{
  "n_layer": 10,
  "n_head": 4,
  "n_kv_head": 2,
  "head_dim": 128,
  "vocab_size": 1024,
  "norm_eps": 1e-05,
  "rope_fraction": 1.0,
  "attn_scale": 0.0884,
  "parallel_block": false,
  "optimizer": "adamw",
  "beta2": 0.95,
  "decay_shape": "cos",
  "final_lr_fraction": 0.1,
  "doc_mask": true
}
MLP neurons of a small language model. Each row is named by its layer, matrix (gate and up: input weights) and neuron, and shows model dimensions 16-79. Each number is 50 + 12 x the weight over its row's rms, rounded and kept within 0 to 99. A neuron's up and down rows have the sign that makes its largest values positive.
After each neuron's rows, "fires after" lists the tokens most often just before its 100 highest values on Wikipedia text that the model never trained on.

L6.gate226:54 46 56 56 63 45 45 27 42 23 44 32 63 35 51 47 62 77 52 56 49 38 41 66 42 43 37 57 51 65 30 41 20 48 52 48 41 75 43 30 47 50 63 28 35 54 69 48 73 49 34 45 47 52 41 49 23 43 50 67 39 53 54 52
L6.up226:41 55 41 45 43 50 32 51 42 52 55 50 50 42 48 63 55 68 67 65 55 58 70 53 53 53 72 58 42 28 51 65 61 48 71 56 50 49 53 41 65 53 40 62 35 84 62 32 60 47 45 64 56 65 59 37 57 56 65 56 34 62 60 46
fires after: " in", " In", " con", "v", " R", " D"

L2.gate422:41 59 49 46 38 51 32 45 66 60 65 59 54 22 41 41 29 62 29 50 33 70 52 37 36 31 60 47 35 55 49 39 28 50 54 49 53 44 47 39 32 46 42 44 63 42 52 53 27 53 25 59 47 45 36 57 50 51 62 40 57 54 56 61
L2.up422:47 63 73 41 43 55 42 61 61 34 64 60 48 45 35 54 52 51 66 41 47 51 70 34 46 54 40 57 44 60 63 69 51 57 53 46 59 72 48 41 57 47 56 51 35 35 56 38 61 44 58 44 58 40 73 63 42 60 27 44 66 24 55 53
fires after: " C", "ac", "c", " the", "ague"

L2.gate519:52 55 59 56 49 39 53 21 38 33 57 39 44 43 54 45 56 42 52 61 22 61 44 61 59 29 57 34 54 51 47 33 56 29 65 64 36 31 63 35 41 67 38 17 56 35 20 45 38 58 46 36 47 61 51 44 54 37 60 47 49 56 57 61
L2.up519:49 44 66 42 62 43 50 52 66 29 50 53 43 53 60 41 47 57 44 28 57 54 48 38 55 22 53 46 55 52 52 39 42 56 39 73 58 28 48 53 33 49 55 55 45 61 67 54 51 30 33 50 57 43 74 67 31 59 39 46 61 53 49 57
fires after: " f", " p", " app", "P", "f", " P"

L2.gate243:50 57 44 46 39 31 56 53 28 52 56 50 47 47 53 55 63 47 55 54 52 37 57 52 57 63 43 40 36 42 45 62 57 32 55 24 53 43 56 61 65 55 26 41 70 43 51 39 58 55 67 63 42 50 30 58 52 33 56 41 54 56 59 58
L2.up243:67 63 39 54 42 67 44 38 68 66 31 63 23 34 45 55 43 44 41 57 56 38 33 56 52 41 48 44 28 61 61 36 48 46 45 27 49 46 66 27 68 41 71 46 32 49 55 46 47 43 39 68 54 38 34 73 72 45 65 64 49 17 40 45
fires after: " s", "s", "S", "as"

L3.gate305:67 47 55 55 41 38 52 69 61 29 49 51 57 35 43 55 45 44 51 54 37 50 47 26 51 40 43 54 41 45 71 29 53 73 37 45 39 53 31 49 32 53 52 32 46 54 37 35 47 72 60 50 42 57 65 79 58 68 83 74 47 45 55 45
L3.up305:57 71 53 53 48 29 43 55 56 51 62 76 66 57 64 49 64 64 55 73 57 50 30 47 55 58 68 49 50 51 41 50 59 39 37 36 43 36 30 57 83 51 44 42 45 28 38 63 38 50 51 67 66 61 63 44 38 61 32 47 56 37 55 69
fires after: "el", "l", "it", " l", " serv", "em"

L6.gate112:52 39 61 60 46 37 46 36 38 67 51 39 73 41 58 43 43 38 26 52 42 52 65 54 59 44 70 70 59 49 59 58 59 44 43 54 28 39 68 50 58 44 66 66 58 55 41 36 46 46 47 44 34 49 43 35 17 45 44 57 56 58 40 69
L6.up112:46 60 57 47 58 50 60 59 71 45 52 41 55 34 51 70 51 46 57 91 55 44 59 63 66 52 65 56 79 48 52 50 49 52 54 43 58 40 32 31 61 85 64 52 55 46 56 41 66 55 41 54 62 68 43 13 61 42 31 40 66 45 50 39
fires after: " S", " K", " F", " H", " s", "d"

L2.gate606:47 49 32 33 64 41 33 60 62 23 74 46 60 54 54 41 34 45 41 50 49 47 44 35 57 40 62 34 57 39 37 34 45 61 46 38 44 54 52 54 26 54 60 33 63 51 47 55 61 42 52 53 51 59 51 51 56 44 64 17 16 39 54 59
L2.up606:45 35 66 66 39 45 51 62 44 50 47 45 49 39 32 43 53 40 52 55 63 77 55 40 56 32 60 36 40 48 55 36 28 73 44 83 40 43 42 59 46 69 72 14 55 25 59 49 27 43 53 70 56 36 45 63 66 59 39 45 49 65 40 44
fires after: "f", " pl", "ro", "or", "l", "ic"

L3.gate110:55 34 44 56 46 50 39 60 38 57 43 60 47 61 53 58 47 62 61 65 44 36 53 63 64 55 42 43 50 64 67 52 54 49 49 42 42 58 62 66 35 56 34 63 61 61 50 61 78 54 51 43 35 41 42 26 40 42 39 67 53 51 81 65
L3.up110:35 29 59 52 69 24 69 30 53 41 52 45 48 65 44 58 44 53 59 59 62 55 62 48 64 59 44 75 31 30 59 51 48 43 56 48 16 46 46 54 49 52 47 83 37 54 36 51 32 51 39 53 53 49 69 39 51 63 42 50 49 34 34 55
fires after: " g", " G", " c", "iv", "u", "g"

L6.gate261:42 51 51 29 48 40 58 42 37 44 42 59 51 54 42 56 36 38 66 69 53 40 60 54 79 47 60 22 67 59 46 44 55 38 62 64 36 41 29 63 54 59 54 59 32 47 49 62 55 42 57 57 39 49 52 55 47 66 59 52 35 51 41 71
L6.up261:34 41 27 45 44 60 40 56 72 54 49 48 54 42 41 64 35 47 50 52 65 41 50 35 43 30 53 61 49 46 68 27 43 78 69 50 34 56 49 47 49 53 57 37 48 45 52 51 46 33 57 57 29 59 65 38 46 71 41 42 55 45 32 35
fires after: " W", "th", " w", "W", "″", "h"

L2.gate67:35 39 44 25 39 52 58 47 32 48 42 33 40 38 44 52 28 48 70 61 45 65 62 79 69 58 29 46 51 37 45 50 47 62 30 29 50 65 22 65 54 57 26 50 54 44 54 47 54 41 58 39 59 30 47 57 31 47 57 44 42 51 43 53
L2.up67:49 47 52 45 46 52 48 30 46 50 57 52 50 49 35 53 49 44 57 55 60 48 42 64 72 55 35 32 61 43 50 40 48 54 52 54 62 41 55 59 57 35 42 36 55 48 48 45 61 28 37 48 37 50 37 51 22 59 40 53 53 44 32 62
fires after: "ot", "l", "v", "ed", " Sp", " med"

L3.gate243:55 48 32 43 40 61 65 75 59 41 51 47 64 62 54 33 48 35 70 38 49 58 38 45 37 50 62 33 37 63 42 39 54 34 47 78 41 44 54 66 40 66 53 35 62 51 68 63 40 43 56 50 67 43 74 65 68 34 41 46 58 35 55 45
L3.up243:54 59 72 43 34 44 50 50 66 55 39 56 37 64 34 27 58 47 55 39 49 39 46 36 57 51 61 65 65 49 46 19 54 66 55 53 40 39 34 57 47 29 57 51 62 39 36 59 56 55 33 60 45 56 39 43 67 72 46 60 39 33 52 35
fires after: " ch", " l", " pr", "el", " d", " L"

L6.gate181:41 51 51 54 05 59 54 49 48 23 43 48 55 49 31 49 44 40 40 60 39 28 48 63 68 43 41 47 34 54 57 24 36 71 39 52 63 51 58 48 21 65 43 44 37 44 38 47 63 46 32 55 44 60 63 35 52 60 19 50 50 39 53 68
L6.up181:71 42 60 71 56 69 36 65 56 67 43 51 53 45 67 75 50 69 52 46 48 27 59 44 37 28 51 56 46 67 70 57 72 45 62 58 61 68 51 45 63 42 39 56 41 50 44 58 42 41 61 46 40 48 41 58 46 67 45 17 40 37 40 47
fires after: " c", "oun", " C", " w", "en"

L2.gate524:22 48 44 52 29 52 53 61 36 36 60 36 59 66 47 31 60 42 63 60 60 50 59 49 46 70 57 57 35 61 29 58 32 27 32 51 57 31 54 48 48 59 27 53 63 55 53 60 36 52 56 54 30 38 52 31 47 44 75 52 66 58 75 79
L2.up524:36 53 53 47 41 49 54 66 43 35 46 45 58 54 42 38 61 30 52 64 57 54 58 70 49 59 56 65 47 60 45 53 26 25 55 49 57 37 66 44 50 55 23 40 72 48 51 54 25 56 46 55 35 49 57 34 50 46 63 42 69 54 68 83
fires after: ".", ")", " at", " to", "ing", "\""

L2.gate382:65 77 55 61 38 38 60 44 38 52 65 49 45 50 59 42 60 54 85 38 51 62 46 51 36 57 55 58 46 66 40 44 51 64 50 64 43 49 57 56 19 58 55 37 69 56 31 69 62 27 56 46 42 64 41 48 73 50 57 47 61 58 52 67
L2.up382:50 39 49 52 46 72 62 62 42 52 58 59 35 41 37 51 50 49 47 52 29 63 37 44 36 73 30 42 39 47 67 42 49 48 44 41 40 45 36 62 56 48 28 50 35 57 41 57 66 47 55 35 45 43 58 44 39 60 64 61 51 64 54 54
fires after: "r", " L", "l", " l"

L2.gate585:39 62 49 39 43 44 66 79 51 32 61 48 41 57 41 56 56 39 37 61 56 40 56 60 54 57 57 48 55 64 38 30 17 54 59 63 62 43 63 33 48 51 51 71 54 37 54 52 28 49 49 55 54 30 72 29 51 44 68 35 51 51 58 82
L2.up585:30 44 43 55 42 44 47 49 52 44 55 40 52 56 59 42 58 56 67 58 52 44 39 58 22 63 69 45 35 70 46 52 42 29 45 46 59 42 52 48 57 40 44 38 57 67 65 30 45 45 62 49 41 51 47 36 59 32 72 46 65 64 75 67
fires after: ".", " |", "\""

L2.gate439:44 40 45 39 61 28 28 50 67 44 70 58 65 48 44 51 39 68 57 47 41 50 69 33 49 49 59 45 61 54 66 35 63 63 27 39 31 47 35 58 56 46 49 52 44 50 53 43 25 43 55 29 61 53 53 55 55 54 47 33 59 58 50 42
L2.up439:46 46 40 69 54 53 47 43 58 41 61 64 43 59 69 49 44 60 48 63 52 51 16 62 70 55 43 40 32 63 64 52 48 58 39 53 27 68 16 60 43 43 75 47 24 39 61 50 41 56 49 29 32 52 42 65 44 56 47 38 71 47 46 57
fires after: "r", "l", " l", "ur", "w", " L"

L2.gate128:51 52 52 35 26 56 35 44 62 28 52 59 32 43 42 60 35 40 37 53 29 65 48 49 37 34 56 29 61 61 45 67 32 41 29 64 58 42 60 58 34 57 63 51 89 51 44 42 43 42 49 58 40 63 40 54 61 59 70 49 28 49 43 56
L2.up128:52 45 13 47 53 40 66 59 49 59 66 62 51 71 58 58 55 57 57 41 82 68 59 43 38 60 62 38 36 48 54 46 66 47 41 61 41 34 34 62 55 66 48 44 58 42 58 50 37 63 34 47 52 60 53 59 65 34 39 44 63 54 52 59
fires after: "e", "ro", "l", "k", "y", "ak"

L3.gate438:41 53 62 46 34 52 51 34 57 43 51 53 67 44 58 72 55 36 41 48 63 33 62 58 34 38 37 42 41 55 56 69 68 60 37 60 57 50 47 58 47 57 46 52 37 55 73 34 48 60 40 45 23 48 50 45 49 50 48 35 45 55 47 71
L3.up438:45 48 77 47 70 62 28 74 60 58 49 52 59 60 57 63 46 60 61 67 52 64 53 49 72 66 30 64 49 33 47 33 50 44 44 52 27 63 48 36 40 57 48 59 64 55 72 63 53 52 38 69 54 47 54 37 46 41 47 38 56 48 56 17
fires after: " F", "f", " H", " V", " K", " E"

L2.gate670:52 33 50 57 36 41 65 41 40 45 31 47 67 44 44 49 62 52 75 62 46 30 36 46 67 56 69 53 57 56 53 52 53 63 63 62 25 65 49 46 40 48 60 48 28 68 44 76 56 58 42 41 49 48 43 29 38 51 44 67 51 52 65 59
L2.up670:49 39 33 50 48 54 33 52 57 67 46 53 51 55 59 41 39 55 50 49 64 64 58 36 44 39 62 51 56 49 74 45 54 76 22 53 64 51 60 56 30 34 51 33 32 63 35 48 43 51 42 70 29 51 50 43 53 47 53 54 50 61 36 57
fires after: "if", "or", " C", " R", " D"

L2.gate592:44 55 39 47 49 33 52 43 50 44 61 50 60 63 65 53 53 54 42 59 61 54 57 66 43 67 54 47 54 59 65 52 26 20 41 67 61 47 55 39 53 60 19 48 73 54 28 42 47 43 51 49 24 63 60 34 59 56 51 54 45 67 74 62
L2.up592:29 46 46 55 44 56 41 54 38 44 48 36 45 49 54 51 38 52 56 46 58 62 59 51 48 74 70 57 45 51 50 44 16 42 38 51 73 35 52 46 55 48 43 53 60 45 50 46 29 50 47 34 45 45 61 51 54 26 54 53 48 49 45 64
fires after: " |", ")"

L3.gate396:30 30 48 51 49 35 61 37 57 39 62 45 52 31 47 42 37 64 25 65 39 67 49 32 67 55 48 63 31 76 71 56 41 49 74 58 71 49 31 38 57 57 48 48 47 69 46 48 55 55 48 26 49 35 44 52 29 57 37 51 46 55 55 36
L3.up396:65 55 38 43 61 42 52 54 43 51 50 57 49 52 51 66 59 46 74 32 65 69 42 61 63 42 68 49 30 43 51 64 39 61 53 64 27 54 52 44 73 73 56 42 53 61 58 33 65 72 64 49 42 58 58 41 37 38 52 30 47 35 37 57
fires after: "0", "end", "\n", "1", "3", ";"

L2.gate79:18 46 43 54 33 58 32 41 49 54 53 19 62 37 43 43 30 61 37 56 44 26 55 48 51 60 50 27 46 55 67 45 49 39 72 51 62 50 46 34 53 62 40 39 55 37 39 58 64 62 49 21 68 44 42 44 50 49 41 56 43 26 66 53
L2.up79:49 50 53 56 59 51 50 38 49 65 66 44 33 40 40 42 58 35 35 62 57 38 50 43 73 34 41 54 55 69 58 70 44 54 40 25 54 54 36 48 52 45 67 50 49 33 34 45 34 23 39 52 64 38 45 49 56 74 37 52 63 56 52 41
fires after: " R", " L", " H", " S", ")"

L3.gate489:43 78 37 71 54 56 65 34 44 39 41 55 43 49 50 54 32 36 50 57 40 60 56 50 55 51 55 54 68 38 43 56 18 52 45 72 68 45 39 42 38 52 54 48 74 32 75 35 44 71 43 37 43 59 61 70 24 44 53 63 33 43 52 53
L3.up489:28 57 39 28 35 34 42 39 46 40 65 56 59 79 49 65 47 29 78 37 47 53 51 25 42 38 37 41 52 59 39 36 41 41 33 43 55 58 43 50 57 58 43 31 42 79 60 22 47 41 40 55 37 72 49 56 48 43 69 35 48 74 38 44
fires after: " t", "o", "u", "t", "a", " T"

L2.gate107:50 47 50 30 43 47 42 73 55 38 61 57 62 47 50 42 61 69 38 41 45 36 40 74 13 70 50 49 52 58 46 41 59 71 54 55 26 47 64 66 59 54 37 60 44 53 52 67 60 59 74 57 41 46 34 34 48 54 47 46 53 41 60 38
L2.up107:48 49 32 24 56 45 50 53 29 42 58 41 43 49 38 61 25 38 53 63 33 65 62 34 58 56 67 76 46 56 50 34 64 40 77 66 37 44 45 46 46 63 60 72 69 41 45 47 63 39 63 50 55 77 66 44 49 33 31 67 51 55 45 75
fires after: ",", " g", " G", "g", " al", " sec"

L2.gate222:42 37 12 57 29 53 42 44 29 43 59 31 59 43 35 54 63 31 65 57 37 67 37 50 47 45 57 48 45 68 43 59 68 59 37 57 47 47 28 63 47 50 37 42 66 48 54 56 54 40 53 57 39 50 34 70 67 34 53 46 58 43 44 57
L2.up222:23 40 57 54 55 52 44 63 40 59 55 20 67 57 41 57 64 50 36 40 48 43 54 40 34 53 59 38 67 49 61 40 66 52 31 50 40 59 57 69 45 38 56 75 51 54 29 72 43 39 61 50 47 25 37 48 53 53 51 56 47 31 50 36
fires after: " he", " W", "W", " l", " be", " L"

L2.gate553:58 67 59 47 51 66 65 42 45 29 20 54 69 19 58 57 40 44 51 51 58 55 42 42 59 30 33 42 37 59 29 28 61 63 47 64 43 47 52 53 40 55 39 32 65 36 61 33 37 74 42 78 34 47 50 39 76 63 47 58 62 47 51 50
L2.up553:71 45 69 41 54 60 56 75 38 41 41 59 46 63 33 60 39 52 66 36 47 42 72 49 54 36 55 39 61 50 52 56 71 50 37 61 59 41 42 87 20 48 62 67 61 49 64 32 43 20 69 63 27 44 39 45 72 61 44 27 40 49 51 55
fires after: " f", "f", " app", "im", " th"

L2.gate178:34 47 53 54 41 42 48 46 40 59 62 51 54 70 40 15 34 57 44 39 60 56 65 56 39 40 43 49 52 28 48 22 53 46 59 58 50 24 43 43 42 47 30 60 37 60 43 32 39 45 68 59 72 42 49 33 30 42 57 49 62 47 45 70
L2.up178:31 57 55 41 54 35 45 55 57 35 60 38 37 48 47 63 68 69 42 49 54 48 56 53 53 42 21 65 47 31 60 43 46 54 40 50 49 47 41 56 70 42 37 75 45 45 60 60 44 40 43 43 55 51 69 22 48 46 57 63 66 64 55 48
fires after: "ar", "av", "c", "v", "g", "ig"

L3.gate365:33 69 45 43 45 51 49 55 28 49 51 53 75 49 53 55 19 52 36 57 50 48 70 52 67 58 36 53 54 60 45 36 68 44 41 53 34 58 22 23 56 47 34 57 32 48 56 44 62 58 58 36 45 56 59 62 50 51 61 60 65 48 31 57
L3.up365:35 39 50 56 58 35 65 44 62 38 52 34 63 36 55 55 34 47 74 50 33 30 51 52 61 44 57 71 21 40 54 53 46 53 64 60 28 52 48 63 69 45 55 44 62 45 32 61 51 50 46 39 45 56 59 49 37 44 58 47 50 43 56 48
fires after: " w", " W", "w", " v", " L"

L2.gate511:36 59 36 63 47 37 66 63 67 43 64 72 61 64 52 44 58 61 44 48 69 68 58 50 45 40 58 55 20 72 48 51 58 12 61 48 60 36 55 39 39 61 49 55 40 54 49 56 57 46 62 43 47 27 65 26 24 53 40 62 62 57 57 60
L2.up511:51 52 31 62 56 60 40 35 54 50 36 29 59 48 65 36 46 46 50 46 51 45 62 58 39 56 73 56 26 54 42 39 27 46 53 60 59 80 55 48 47 52 59 33 72 48 42 65 19 46 35 39 34 48 64 48 46 49 65 30 47 65 56 60
fires after: " of", " in", ")"

L2.gate209:69 46 63 62 66 49 58 57 29 35 31 48 38 54 40 37 40 59 67 65 36 80 58 34 56 36 55 59 44 30 55 50 40 59 37 58 26 44 61 70 37 51 58 19 62 73 59 59 53 52 31 57 57 53 32 46 47 49 52 66 41 57 55 65
L2.up209:54 80 63 56 36 42 25 37 58 27 61 45 47 47 29 31 39 32 51 66 53 67 45 62 61 56 40 18 62 48 34 26 35 54 48 62 52 51 47 62 44 44 38 27 32 56 49 38 49 42 14 43 42 45 50 53 64 41 60 41 50 56 60 51
fires after: "t", " t", "ord", "p"

L2.gate97:24 47 38 45 53 25 35 46 40 36 53 23 54 42 53 48 55 41 36 57 28 30 66 33 60 67 44 41 30 49 78 44 73 52 47 42 37 56 81 44 63 41 54 47 31 45 19 51 60 41 44 39 34 50 69 56 46 40 46 81 31 50 43 65
L2.up97:54 33 45 61 38 67 51 29 54 59 63 42 60 42 62 67 60 18 25 72 40 44 35 68 39 68 69 42 60 54 65 39 44 37 52 42 51 61 52 31 80 65 52 51 38 48 30 61 66 45 25 43 77 41 57 45 55 38 45 53 39 60 44 64
fires after: " c", " Gr", "n", " R", " N", "z"

L6.gate626:50 52 51 49 33 39 50 47 61 41 42 64 48 36 61 53 36 56 38 50 55 61 64 43 64 35 48 28 52 31 35 59 63 32 61 60 38 47 57 59 38 59 60 66 48 29 46 58 56 50 57 43 55 61 44 57 66 36 43 57 48 45 64 52
L6.up626:58 41 50 39 51 25 45 40 57 36 47 29 54 32 42 54 55 45 37 50 67 68 63 48 41 46 42 39 30 31 51 56 67 43 67 50 68 72 62 68 41 39 38 41 55 50 50 50 63 68 58 54 46 44 65 69 37 57 48 61 47 64 79 64
fires after: "m", "c", " comm", "b", "ib"

L2.gate318:47 68 48 48 61 45 46 47 40 41 43 73 59 36 61 34 54 41 46 38 44 57 36 29 58 68 42 29 61 44 36 23 44 52 33 50 37 63 65 53 46 50 33 48 59 58 38 45 21 40 47 46 58 51 64 59 55 59 35 40 34 59 63 42
L2.up318:71 43 47 46 54 58 65 50 44 50 48 41 49 59 44 66 51 32 58 44 46 29 57 59 66 39 72 36 47 56 37 30 59 41 40 36 64 55 57 38 56 45 44 53 49 34 55 40 76 59 79 49 55 38 44 60 47 66 49 50 68 33 48 65
fires after: " In", "et", " in", " F", " f"

L2.gate71:56 53 49 62 45 39 51 47 35 31 43 53 67 44 53 41 45 40 41 69 26 35 66 48 48 52 32 46 57 40 59 31 50 53 68 45 47 62 48 38 63 34 15 34 41 33 43 38 25 52 48 36 41 43 66 66 50 66 68 42 43 45 64 41
L2.up71:49 51 48 41 25 58 66 53 65 64 39 45 42 50 29 40 49 49 47 40 71 57 65 31 80 63 44 18 42 30 54 39 43 73 51 47 44 41 21 59 44 42 36 23 39 52 72 54 36 58 62 40 55 43 53 47 60 52 31 46 62 47 68 70
fires after: " f", " o", " F", "f", "le"

L3.gate231:54 46 49 33 40 42 35 81 50 27 51 38 57 46 56 35 31 41 27 58 40 26 47 50 64 48 53 33 57 73 59 30 45 43 57 50 51 54 20 45 63 49 39 50 37 67 50 60 48 61 39 42 64 49 37 55 36 66 35 59 35 61 44 30
L3.up231:55 62 50 62 45 35 55 35 52 42 67 56 72 52 45 63 44 32 41 61 54 40 46 50 43 46 47 73 49 61 40 40 47 53 42 46 52 72 38 27 85 44 70 36 51 63 59 47 28 41 42 55 50 51 63 65 54 50 25 51 42 49 50 61
fires after: "l", " L", "al", " l", " al"

L2.gate355:63 72 52 38 71 64 38 53 32 58 50 56 41 58 28 34 40 31 82 58 57 44 25 55 62 57 43 64 50 34 37 47 44 46 46 50 48 47 44 61 33 23 39 54 44 50 62 60 66 56 63 36 65 65 53 45 53 40 53 20 47 58 65 50
L2.up355:58 57 65 45 59 42 61 54 53 72 48 43 35 78 69 22 49 44 46 48 31 49 54 44 62 46 53 37 40 68 40 49 33 09 52 55 43 68 53 37 48 59 51 57 46 43 40 44 47 63 49 54 47 43 62 52 75 63 56 44 29 42 54 51
fires after: " the", " The", " other", " an", " An"

L3.gate680:33 27 49 47 51 27 54 44 33 44 64 35 74 37 55 40 49 54 46 60 24 44 48 51 50 55 53 59 49 50 45 59 22 62 63 58 38 73 48 34 45 33 29 47 18 58 49 59 54 52 50 39 73 55 58 42 45 32 53 66 52 45 61 53
L3.up680:31 40 29 33 45 73 41 57 65 32 51 38 41 50 46 65 56 39 39 73 73 35 44 57 54 39 58 69 31 56 47 55 46 31 38 55 70 61 35 64 79 51 43 52 55 50 40 56 40 53 68 36 71 55 58 52 55 65 78 54 52 79 40 56
fires after: " R", " N", " Te", " L", " St", " C"

L3.gate580:31 57 36 58 49 58 34 64 60 51 54 56 55 58 47 40 52 53 30 63 68 50 49 61 59 56 46 54 39 63 48 52 42 22 34 45 40 32 41 33 65 56 26 66 59 55 39 50 39 38 63 31 38 59 55 40 65 33 60 45 26 63 57 77
L3.up580:40 45 44 41 47 44 41 40 28 41 64 22 45 61 50 67 74 42 53 56 63 46 63 71 37 82 56 46 39 65 54 42 50 38 50 64 72 42 46 58 38 51 41 49 53 27 66 60 48 59 51 41 32 71 53 50 57 23 43 46 50 44 51 64
fires after: ".", " |", ")"

L2.gate46:32 58 56 51 13 55 43 39 43 58 70 55 39 57 46 56 46 42 46 46 32 40 51 36 63 54 45 36 39 42 59 68 47 47 49 38 21 39 29 53 40 51 50 32 66 50 51 54 51 60 58 39 41 39 61 48 33 55 53 53 51 55 54 78
L2.up46:44 45 56 41 44 75 65 40 51 52 30 58 38 39 44 76 51 60 54 56 28 48 43 33 49 30 41 69 39 40 76 55 42 55 40 58 45 70 62 45 44 41 66 62 47 56 44 67 39 28 63 56 68 52 68 53 63 54 46 47 37 21 59 34
fires after: "01", " C", " c", "96", "00"

L3.gate446:59 36 37 47 58 50 54 52 55 59 56 45 60 53 44 70 54 56 65 27 47 46 51 23 55 46 69 61 54 72 49 74 60 68 41 72 46 41 36 22 60 30 38 49 59 31 56 54 59 55 58 40 29 38 60 31 39 49 52 54 60 71 67 52
L3.up446:57 35 45 73 36 69 50 62 45 63 48 53 40 46 62 50 44 42 41 40 41 48 70 32 39 60 67 61 31 61 55 35 81 30 59 58 52 61 65 44 49 34 42 63 52 41 45 38 35 63 27 67 49 69 44 45 55 49 62 47 73 43 20 56
fires after: " g", " G", "g", "iv", " ", "u"

L3.gate102:37 33 54 42 49 71 42 47 44 49 61 56 58 48 38 50 47 48 58 47 42 44 54 30 40 47 49 56 39 36 60 39 68 41 66 64 60 44 56 39 57 53 56 74 54 44 69 47 57 72 54 64 68 38 45 25 51 52 53 45 57 56 71 48
L3.up102:51 43 35 51 32 66 55 52 54 52 56 60 54 75 58 59 60 53 53 45 60 48 69 66 64 48 60 46 52 56 44 53 54 51 49 57 33 42 84 56 75 47 51 69 42 37 59 27 67 52 28 52 35 55 43 27 48 50 57 74 61 47 43 36
fires after: "v", "g", " G", "cc", "ec"

L2.gate555:54 62 32 49 37 40 61 43 47 39 57 61 42 47 55 36 32 79 64 40 49 60 52 49 37 46 60 52 33 53 78 50 50 41 49 53 46 55 70 39 58 63 47 51 33 62 37 49 55 42 69 45 52 70 52 11 44 43 44 47 29 64 90 51
L2.up555:56 33 45 50 59 50 75 51 61 53 52 43 57 16 48 51 59 43 40 41 72 46 41 57 53 53 34 62 34 35 63 55 48 50 56 61 29 76 33 46 62 58 49 44 50 83 42 44 70 46 38 61 39 67 45 42 32 62 38 54 69 50 50 58
fires after: "0", "1", "c", "ac", "oc", "ist"

L3.gate216:55 54 44 53 39 51 52 38 47 35 56 29 54 50 46 27 30 34 48 38 43 44 51 47 33 49 42 40 53 63 50 46 36 72 42 47 56 50 49 62 66 50 65 65 53 42 50 49 51 37 43 42 40 61 42 57 61 39 49 50 52 67 40 62
L3.up216:53 12 36 31 52 46 65 52 41 50 40 45 30 42 51 47 32 37 49 53 39 51 50 35 48 30 31 22 58 48 39 65 44 44 52 53 38 28 30 58 37 41 42 54 51 43 37 60 63 59 52 58 62 75 60 36 55 77 39 27 46 73 64 53
fires after: " l", "r", " L", "ec", " ex", "l"

L2.gate148:41 45 56 45 42 56 48 36 60 70 78 71 49 43 52 72 48 40 33 34 56 47 61 37 25 47 58 38 34 79 53 43 49 22 69 35 36 55 34 33 47 58 38 36 49 53 54 62 50 68 26 47 49 52 59 57 50 54 42 46 64 47 33 41
L2.up148:48 54 37 37 40 61 37 42 54 47 39 66 50 52 42 36 58 51 68 60 45 29 70 47 51 41 45 60 35 24 44 68 54 65 43 35 57 24 52 50 72 72 55 63 42 54 76 66 48 64 61 24 41 62 46 39 64 34 43 34 57 50 36 30
fires after: " M", " An", " m", "ac", " the", "M"

L2.gate469:44 26 68 47 59 47 54 59 64 24 42 58 35 62 57 46 54 51 55 46 51 47 49 42 64 80 56 36 57 48 59 66 51 65 51 63 49 57 40 74 45 55 49 49 84 47 65 35 53 28 40 66 44 33 38 71 65 45 49 40 45 52 47 40
L2.up469:64 50 44 46 57 58 46 48 54 49 43 66 59 53 54 43 48 51 48 51 59 60 61 60 59 60 14 47 45 51 57 50 19 40 63 54 56 49 45 65 29 56 56 26 50 44 42 64 41 31 28 43 41 70 48 63 42 58 17 37 36 81 46 41
fires after: "ot", " P", "ed", "igh", " ab"